MLP neurons of a small language model. Each row is named by its layer, matrix (gate and up: input weights) and neuron, and shows model dimensions 213-425. Each number is 500 + 50 x the weight over its row's rms, rounded and kept within 0 to 999. Numbers have three digits each. A neuron's up and down rows have the sign that makes its largest values positive.
A block is one neuron, or neurons of one layer that tend to fire together. Before each block is what it responds to, as a language model described it from the Wikipedia text at the highest values.

Responds to: Table row number slot
L12.gate531:469439553491511544431518451529455429525503460563562458521441500483485494443425531537522454461480490469518459485592548545470546432511506515508465560480508517427463589496434539555487609400510413555507481441433420432440438358492582437503502558477508525536490550517566529502400510435522599449412531453516512488537483522482469476494462514547415448514538446473465348482486447576516514505506484500491512533520491594602540553431479468462496510511417545536407474415504523496441455564494510519480585471555513535562455430508557518489544601598538545428495543465490438433482459535528493465407474502436540463448427504517475431585503490496573543508451431
L12.up531:473544481493382555543507491456588436563476523562480540465462463603441466467489408474441453567495503507492483566448421578460405534517572398535524411500532523530484511446531459463424464604484536509565505490478467522439540546479431497562528484439524425412500489493459577459564481479502447498365521542526467539526477377467448488549480569446530540502553564462501445527545565504568524454502506634518629497434554431505433534566578552495485529468421495519603521491412474551431589516412531475488343466472463551511476402489466517535486525525483530443531564561517530554554546497487584526484497556449420499480540556516554463495528570493478438515594416
L12.gate548:577432425498479538574516560481526537550444512474448474544482487534464475458496426496473408555504437518501528529400466507421593470485500591489549435428535479439495449454486493447508489480435601551495601382452439577570480501497444557518500441509496475461447499509416494433492510539563573471473489443565522444526490569524475450489422561528567483444544517502540443386541543476575477472482510565472449491526515428557555539421502558478462513514422443516463539485475457495549497379515463483457479460568558507490486499489577567510557493463535497494479514471473438559552545466448549469539433391481403428523463492557535564531551396414523521555525535
L12.up548:477495535474468567521655512445567532533402448514364450451441471432503416496498527453582469529413526552481407484511524443431598458497452457436599426438526436447347507478615486413540493589539558557410556412525559583577466441483475478503449452519443535603472529554493512538395492478556579513507528455561499547526485552540437566502476472513468475514490604495485551505517538450475510416490594497476530502477570408470501530532534484568449503461520495531508475506476461555521554493551466547517563435600435438461432479509538563532567504561469478514458456521548464480566494483505576546490487539529467509503420514480556514525482502334551430544522451
L12.gate973:509567457475448567386592484511477538505469452553522485431473583478491590538400476584476430538504543573489457427537476434468512510564421591418484510537514511521559457553455489486511479489485492433572538382405530496447385426536560531433428458364492553455407487478508596558510483515578486519554409506476513479615457472524488535544511511517531553463417537519573516535671549516549503476423498514399503482516486497499542485402415576522453538491456555444477498504431397585509538500430541445465484537502575571519557504462502445504527519557487491465520536507546595421519540441497454494519499454477499487470497488523595484568551542507564482436523511
L12.up973:520586454432505468556481484531516442507571443519588523470532559528474441556485425475558470551551407537449506540560495538515439565426482557482479539500457545499627467512515511533476577487499448515510482457551456536516499387529495441430528568468481637482570533462489569516490487425522491526496531483567520502548443534487468578437498530439477393462505502520583467512523525522560420548538552565431475419518482573413449457576499592547406431502558558529458556562514566506469602475453401536493461573497515487422600518537500496473553471480413512522470457514508548430585509464514548553468462459474539476560454560542463508460477512443469409539453541
L12.gate1090:559478448479585550469500526493500529478457510605484411514414423564546464526516465456497487420548476542619503529455483537409525489460541473551519514483515541472509507442457455618547483434529580472481425524643533554566554562534567532466480493432522536507504532516486626445468377513550452525580401523530531532550478633512395469426475606422489542442593487548462524485536573448514501537459505515513533520425499495548495448554535468474537412548493534546457454518481477539523521403484439499486539456569422549610487538544521469445493458538426512468502534494440404548566418420588552552605523586441516599471568531506639565548504454506479522481445462
L12.up1090:469526506574467486457515485504488488542469467544516502472542540495556548511444461504405523570359465555492462493523470522469467519495525533487498563474508523497489470563437464429512436551466482544535479346469506434529525542555548524521341438421427462488616458445476513507537522447599513474649467457515533529480494517446487501476575524422429509449522559487487464567479531461557578552491535532519466516475532433519493544473478493582467532410580503554532496566495505538407542475472450484429547504556493468503461447459455459437543490547506466477441501528530500518502494513462569587485497506575479619494459530428505473666528563528479512491586453
L12.gate1709:521555521410448423461561441472533539535526451494567447467507475509524467414554497446565439446458585411498477461459464467492441523444454464522534612505444599526526541491461515504525476513535456445509572483477483408547481494506525522464496526467508540513557502487556466508552471554642490517489535481439471453458522549516451496446551491441443481560490540556606492505501552441492450456470534513429496454505548461514561562510481571458487486509592561449543509525505594479504520521574517545438476474473564447430427610573634413594479500398482441525465494478493602525521460436580449539464546484505504518509477564438499528488516444580571490508538394
L12.up1709:493557565406487537619497521497586497514467490493453571503536429569457456441486477476472470415450587498579475468598505515485429513431564443535535558511479465463480513464482486467553463365499517516482519449487601460465459534450457431495535515464523495402454462476454542501515630446542443533381568481477470523538488406453510547461510514527519593565442493510550530525599471431437573490477553483503565489510536445496523557535559517509693503493581478554478482514450591547506476584494566552607509515518620561503502530478520498519531461520568514461461512543466499435537467410498552508468451522520553397473466527470562546558508565414583583480482546
L12.gate1715:534524492583525589460569465510495484450606629584501480526441644451541370485402497418435486580488469469438521470524522407514561470522554377474522449529480548564558489468497471521562493521580478500525556408533525408501528556532499501433437526497434523516425486554498563499410569449542441554517545481538515514491521416543595494464554460504560511508513520544467463537469482609468518495436515498458508443499552468600484491507541504573489512483432561533405488511507476469551459489557475509467516591494548405501511467416550469505490590454445538591521395453437461470407456497457553472420478516504531546492487509465587525513466472529518569567487445
L12.up1715:418548519500470453548492545386457481489495501474558548545461521470510506393510562550476562465482500546460469437495533500577482486462542445528406496523567503565376513478526560578381456452512508485463521435449421529513519516495457545568561535372412577436475468509399457488529501575510535513483440427453499535563404533483540447502473468541492461460537506395568434525542570534533527441464498485474377430523527460460396484481532563557504468535483474480519532557506554453597500537561525424522485516504492518613547614524565575405503520430563419504444468502461499513530462516512427441537443445507545530483542508530447501390556517513488532503529524
L12.gate2489:531473495512492482463565503484461486413472516597511468488471495480459369523557576508624537502471542510533541496526460511441453600509523502509547466510445517565466478518531425546534483425520525512394467494579471492501558541408552473506465522507584549521435480500537538507470444426507496512572482462438475449515540409524573521555454521476552399539473470448456501485527560438452476475476509548451427578467535434471484496504538544607476525557558455528460489469457459565476560496523563496424497545431438434496542481484418473485525588537450493527504538527471443477601473478557446481452452474500493517526508535512530567562535430472538386465530483
L12.up2489:481477438513550488463494527509514529454503607510514486440502428534463533563472538517483484515480562550482626517459469521557453535466504523571628471466476503524584406499521531525475573511398509496464441476581497583512519524496561516434486479442564530466418574490471564455449523520529498543592501624440474488521532426512455562541472497534533442511505480436509422523524407564483406435410451512440448504593483480438535528544509476509551560549423417569429531596495422438433442483506441526609545589496545458484497521478480619499521548535513395554503468453502422485493429431587424418469472421558528546529555600507494574526498383502515509444606487
L12.gate2527:504444517530490423555414508419497510557524398457531402468467552553537465488498490419495467513393458679538581522530490533541489602449549388401555593536479484525416470478488517528561483409476545587535520503526555480523442525532475440451589460463514467502547469520399536522426400518544526473473489482444485515503483511435464528466486460532456536535474523467508544521565501512505501528507338504432501505513562474468545480533408462530450524555488459506421486493575525546502456486461539438448512515499420414553505545494514496480472552495475466556545501498457494567534488491587535544587397460481403436566581527396519591457483526534459516401526586
L12.up2527:494505521386440556473516388544495501529513541435474462506524534535555530419525423494513491583528565548552533512447496522448536524532527453494505447494570510418508454520591579507593537423650430492499475496466517494489523472512502419496397504486425580497575481483524502438572489517448642525522527551517493476447385503341583542486489465570484586532554505518526510497501572571501612482516483441506609530529454504477509454601531410420441527474421503458502501574588489551556609460477458509602441578536476556473535543461529495417542554530563468482531456473557541534492609511416613563454470431522482479519482467526540437465475518497443474472462397

Responds to: Clause-ending punctuation
L9.gate1305:535530458529536391506500519500506604534496544584476450459475544466583433519492559489507517488497555499563550460481540527518573562436499401507482437433558416540465466449531641474536530458480547539531518493520519540420436488491444433557387419518476491485503494479552474551513406416466458394510515543564563520475613479465472531495462510502532497496465571538401476508551513490448425509448460460487551536370475485492569464595517500473479548477485463475527589468532479491591558498492534398539445483471430476532499487520418462457472520536509550517506562461505549431470434498588526463489448512467538494541497594495534512419484417520516564493547508
L9.up1305:488501577542519529516487493486482529451449460477506536492504598489594459512531398471484553463462428508505426483450362522581499650542491566473593549492546505463501476438551551420532483413531514521489482406491515458511479591472475524556467552519540570518506555461413532485495501475469544426479540503468511504583562471565441582488390519446419489453515501454562524526469452606486438575516485475501472488482514494455448491489418518458414520452411417498506466454397508465507521433460502566425473487501511455461502471505569405602434401481427516491518561370576414532517517419481534517562417469513486440491445455459537442527492521404533604437540457
L9.gate2412:541469486509520540481515414561512516479485560554545514452455476558491517488490570510527426456525595528452413540544397586555540461514534457510531447530446444522451518449507475424503524516495517543498467551530542593467442543535490555435499498566390504555562531434580550569512471446483511480461488475441523497542493459511420531445411522486493511436425447495505486462417482419568570599460385354474560550464515538512473530418582473484516525518546469546443473496495409532444645471548543495410524468495574477502529432536563523435440608439485491492587587462449501381474463420544377563457556604600513549482501470422482457525508447525600479490488471
L9.up2412:417499504497484435425576448552459467471554541470571557371526537545519497593455523518504408521503530605451437509511490623515549550475470488514467490452447502518463598471521550487552515547479545519571590496568458465464402540537421535390430530475383500497647501499598635362479463537521450442461466482517528518527590379510480465478535508518511567450422453500534591520470501471494497510540434483495521440541526523646523438483657518548508485479421488472446501483499562525510533491488486431441518575468494378417437438456681442437449520527514505461511554451529537448499529453546431495501491453493615576505505482464515486514533484480588572450550460

Responds to: Table row-start cells
L9.gate712:502653502442543484532532503483514564465468529548592486333461561430461518584461487496497497508473401529463567566503492437440421584441538566606481542447467477554523444502454432452505470481405472503528519511383596541463428566473482465425433434444440561520431593532482571537498466518589545456494483503433427399539594523532506505453515518500446493554485477541491492558519480557475577543471428418471469410460514549454557413438596547532527468473478515588483496507509541465580437529413551463455554516500531414497504548448506464511499534475535476414580550575456497545507403529476518503437502491489529443509491501465519544529497515474518468626468585
L9.up712:445559469535501560504457583424473512432478537548523502524510537470463450439493415595439496566421387552440503529521377558440491596431423487540563441530489534542525490503433430493514488458541473509533520448585405492616446436412477444593591569418510548537484506448437482463480570472456566493488441509519540470506500436460531508445548481503447546552527441564536525444526576481596528454535497561526410508500527472490504501470491532552532502470467497542489408556529494461480484511535522455499453489381478560438580459554580488514479534451472598492446473462550534498476534504528608461435475524451651491492576520601406533513496450509433523468506486
L9.gate804:507581349484498500518450518521476538413561576567496498526482594466409516495581438478484403426468483495430550549492453469480516548541511480524489539422539547440486524495515495426508507494572534479490508444438441457542584490516405446465581473529495476552561544481450498525460449404449520488414513451437571415532584436434486541425473477502452497557477442496500489548514445564575474462490495497500550527491448500537527466519507524419544611479465583497512507432466513605491396487512520549502593487474510520514566485458518575487515432566477543450544598496568556482411495567382516430529410444447467469513533514525587456425462472493507520544514453
L9.up804:524495402481575506502594573580520526474479550618483466464501460538437467496497497508463423508480439447518507561378465511466482522446468512476495517492497410554585452470544558549597474462522521512506591403441524498451477505550502453504414569385596478500448547459509375416512513478491564543393468456498525534599458533513490511462513476656490358529506390488490578475485591495491445540532556474559530496432431432566489448436547507530472476515606551510544504537488452519498379511596455502398455494449541544487470474591478541544518477529493531475546503483550460650464452485502525557480561499541508514512560555528471498574477586516444526515491579

Responds to: Sentence-ending periods
L12.gate201:406335496477448516406507538590502542470551477525486430435504568586449539589582474463517471594472504424473484547442487514537395508463474463478643448552357514477505436538565542474504540526438563450464413495563388413559597504464470396527483426575454499489554491495559470539502534556518498485419472570540419483501559546489460520543525441534467557509434546483470519465477486483539474516606504465458606476454511572534524585422552425494535531524509481486526507527610486560421518452404493531495500533489558447533526493531362507455548524442498537460513573514505446441453598451514543490503515523563573438550530479519498547479529460581469611550519462
L12.up201:600519469535514516442411486528405441520449525542520544399510512416464463434490490533570519486506512458589539494556505601459457502441444565483563545469372613511442466483555416515480451574575546482460479520502480501556519472417481419482500426455532454465518432475516523564535465419483567479472392542562481491405532541564507507545538466477439514442509502512522556452532485530520576456560594570507592432439454510464489490557513403564447493519534513426497485471566561473375486564470437492460540561487529614429436518564429532364513454526386459497538467440493516470656507464401525484513501537505520475510564475422458477579491553535522511477452504
L12.gate962:430466527452408511443526524552547534509452532475505584515453527441533426415531501612522427534469553531508481551564541565430469520581467508435568427512423433419406468479437580569417476457458521462541533506552568459461470548498493446455474471437566438447497386505493490472513464449425498397570403426525544529466454451496557478514568481502465469436457437538504563540547427499515473531461553524434461539448566497459567526582564473387479531530579516435500474479510471535490547577507509557477574465617534512398515545574463625481486425502521551527500631544503505486507570442541469517480440513502555477543452470498476434529442442554567534424625542
L12.up962:476507437565519470487491422457475493519493421508498547546430510536494494532511529455465513532539494517467480504520478518420450502443417436473539475481525569464531540409582420439451453437434577547561634436453420552413459455430504503482463462462463423465518504616493500521479537535481561458531561442469603470525476407453454527501493481487575533454459553542608620538560574504519544529430501534517498506418507469527584537452548553463537475524487506402453587531507509448460494558439481474469498494498490476459456572446524496525482505475518525466470513518456570561436483476511456407483393487563540528535490495507401408513550389573529499400504521
L12.gate1007:558482548472482435550474492483539493522575533450488440468488550509456525471401588592475502501550456427443523497452463480512480515508510495452570396527379498467490526467458504447528490472458539594500474514457534458504462441558518472561439543540490555618470514477412541591435453548561552464480486359473457506504529533591444520461511455479498493620478501455462533498489519408422414523575525476500524468493485426478561501490493525541411515546512562404415546472528514416528409537445493483482636565489549488462484538494435463433471519496528534492509521501492479515456505398510562456531574409489441586527528549504449502608541520478578528470461434
L12.up1007:462420486498474390541497451592440530470442542418517494472535502442497541419477497510474450509484524601610531425522552469527461548474493534551464409506507518614484460513512524490584403460496484498424482525503568515609486652478469547458444570398456532473568470478565455447526562538450475446509392479495564485588473600519499447556487461423594561540563582462495520573568515498548585453498452530454536466571462532465510434445599468523468483524560452357457552526504497613533536468588507567517440406517453484493420475502482491510381449504542522421493537558406391508478501532492485403529374460466526451475527520543492504527451545441583461553517534
L12.gate1069:447548438565493504439564493505441512519376504415572534520408495453487539617600534479531470615526480400479561510512478465438476547577526441465531488554525546537481469540499499483508482589515545472561496421389522526460440441516468507449490441424522574447471515555425437462526500572534592438540541459376512484518543531431549536551547414536514466564448573505480556558465545429441494492546487537436549471447525518550472503374471481539497523469546619455539543458576434470504463521472575483569426523553467587522567505547597442427551469521562473522562525519480484523551468520465559460534493529501468484478505426527464545583504483498530436395579593
L12.up1069:522458450535508563451513532534485482546550559452521378557469442582517414486542532531482575503475565408526485546543511552523471471544556455515548522518539452495430514513488494442431471511481520534532424459489493562525524474421350523530577386463451535434528533503494544533473475475513505399497533477408501541569539486486503480456541471490499495545442475452453601479467545502618541573509462448631478477479555450514541570597559434489532482530471558512494421484515455507501467515451552522502629457485495484434523507511423392441416605565451400446607452451552373449466502492547558533518516536511420560541456485543470534500507462622504511428434530
L12.gate1254:626505536525532485456504517531490539466434537457579509404525560477559491398421432418562534490416518575525537450594539463568508475502443501563503554501455497504483492470559475507579480480485491550414596450565642455414519570516441414506524582460558555517523507492512547451484556434493486439476498410545457410474534509539539439501508529409477518500467544560522514445565422505535517451534550495513454528406457456553516434566616500572513490541499463441423460527494466530435542507485432473424368467582436438583472484474430469422436539496511477456486487532590526559588556515540493458420496447462536543536486592489456571547452573493567541525564478
L12.up1254:504493507526516470519484488488584428513531540469468523485404530471498455530445611500576558595472458493490510451509518428489490582461620459508528503414452523509667472510452465439571535534485609547504511577564500518510507527473490557453481509496466459423424418508519528449489557509436545587499541507606516511499558519497502460512552481488401471531477501478454620551514484462464488431460483498533561542459504547471540541540638447432533554535576554629551541461362570493575487462509481456496496585491549524427412468503472476571459485455563505534531557402492501436485476546529546530439511484636478540565395455504592514568493491411448551477432408
L12.gate1528:459557533500447478531492535477458483468472449496473490502506567464512634582521553452501374559487579457457567539508474497439473506572459507489539479534476512591463521454592455459514470511444474477526455441419423457530488562467501516452498492366475515377515387485545490546498517454481474448524535438535472477455514416603478451565531464500564577571477560470507433463494466512486622548557468502380518471471437516454470558421497490473532465525482499449479390537492535509467501498545462526538533506561491542517475570504444527488515506532448512493498552440521525480526492534434487589507460536536588487457572460608492442540550485570519513513411578
L12.up1528:472467471575492509465510450535606541556525463412571470564473547491466533540497400425536548532465476498475569549443631513507528625461584580402659538551529525462390440557570440525520406480428554529500567495541443564527535475515564472578525540471458473458382533585515594569471422464445523452533485590545487529536579561489516493523533501562499498474440385477504530560555523454470557588488446510457567595547548485567580542458381455516529494531533540528527421513526538487474394470493471469518556516551564478563450540542464545411519599541516492496573543483550498516566480492453516521554471546476568471452513491466561563592545473500479438342495494
L12.gate2187:543492512532437540539486564552525547511480462441494511400372472473449485483357397547465473515487555476520440548479390484443458525458526440539514469501478519413481480564494479523468391529511546545595448499573547438478488431465498489423464536447424536558498610539449539534434564498435589448459461411581476458502508446473648581482534443463518519460549432429545553542565472511478528520531453538435494506474548540550495527458530498437463528484584515416509581596452468476484591530529513471491440453601667446648542520573474519468430469511501443462473557502434492562370556588552370441477535464536553496511471539502460474520497455558514615430572471
L12.up2187:528509578558542427578599396488525593451471480489495527498414497497608480522519539475459478410491476458585528489484456573500402470530502465567531379601497466479511592464514555503454475454438499465569493595565529436428493496436550536467455502471549483494510464502531538575610474482492462486480558510530459542574504500463403508566510429535475469496517488536524511514517483460566482568540432452519490516520468436448469506447482513531504638403409518375495545526497489490464475531425452447478444529450449420522543487519452500516420513482531582437628503495466466648487559492622586553435472488458558415412574508510465491489507530534423521392517473
L12.gate2273:538463429464518491577480508559691559570511561444497481463484558529542466523421528587572541526499531513500516499507539418463540477500479583490498464479492527495493547508542440500460486539456491393460484565499549474503491463493521534384505495465538575472589506577442538488529626521470502471476502504522508498533550511437504513546529539494519514514465456455555469455469474510583506520417451521542497605485509433464545506440627430518476438523447455636455511446498440460461468503559477557566524562545435455517565424537392543443451518482461528464579551546481485454486459493454416446399405554468510523440543462464504403427534505468541514491533534
L12.up2273:492546561447421513464492591460501584586555597473488424453482550480476461465443583503474590439534524504523575404489588524525495560520490530592501603470524614563435520551503462505584459543509541475405510463453403500523503478555439421525400525513411510473442566513534486562410464542548504471474471569525570554513517495515502544644585461587484458558397508420555479479496486474461437519576563455586534475455534613435507588457567455492499430508467554550511494528385498472416385532483473546549371477472528437533514413462424484513505443529523569411514495531432515521614547564403479565442440509502540487546493448480439431434495477458599455516503553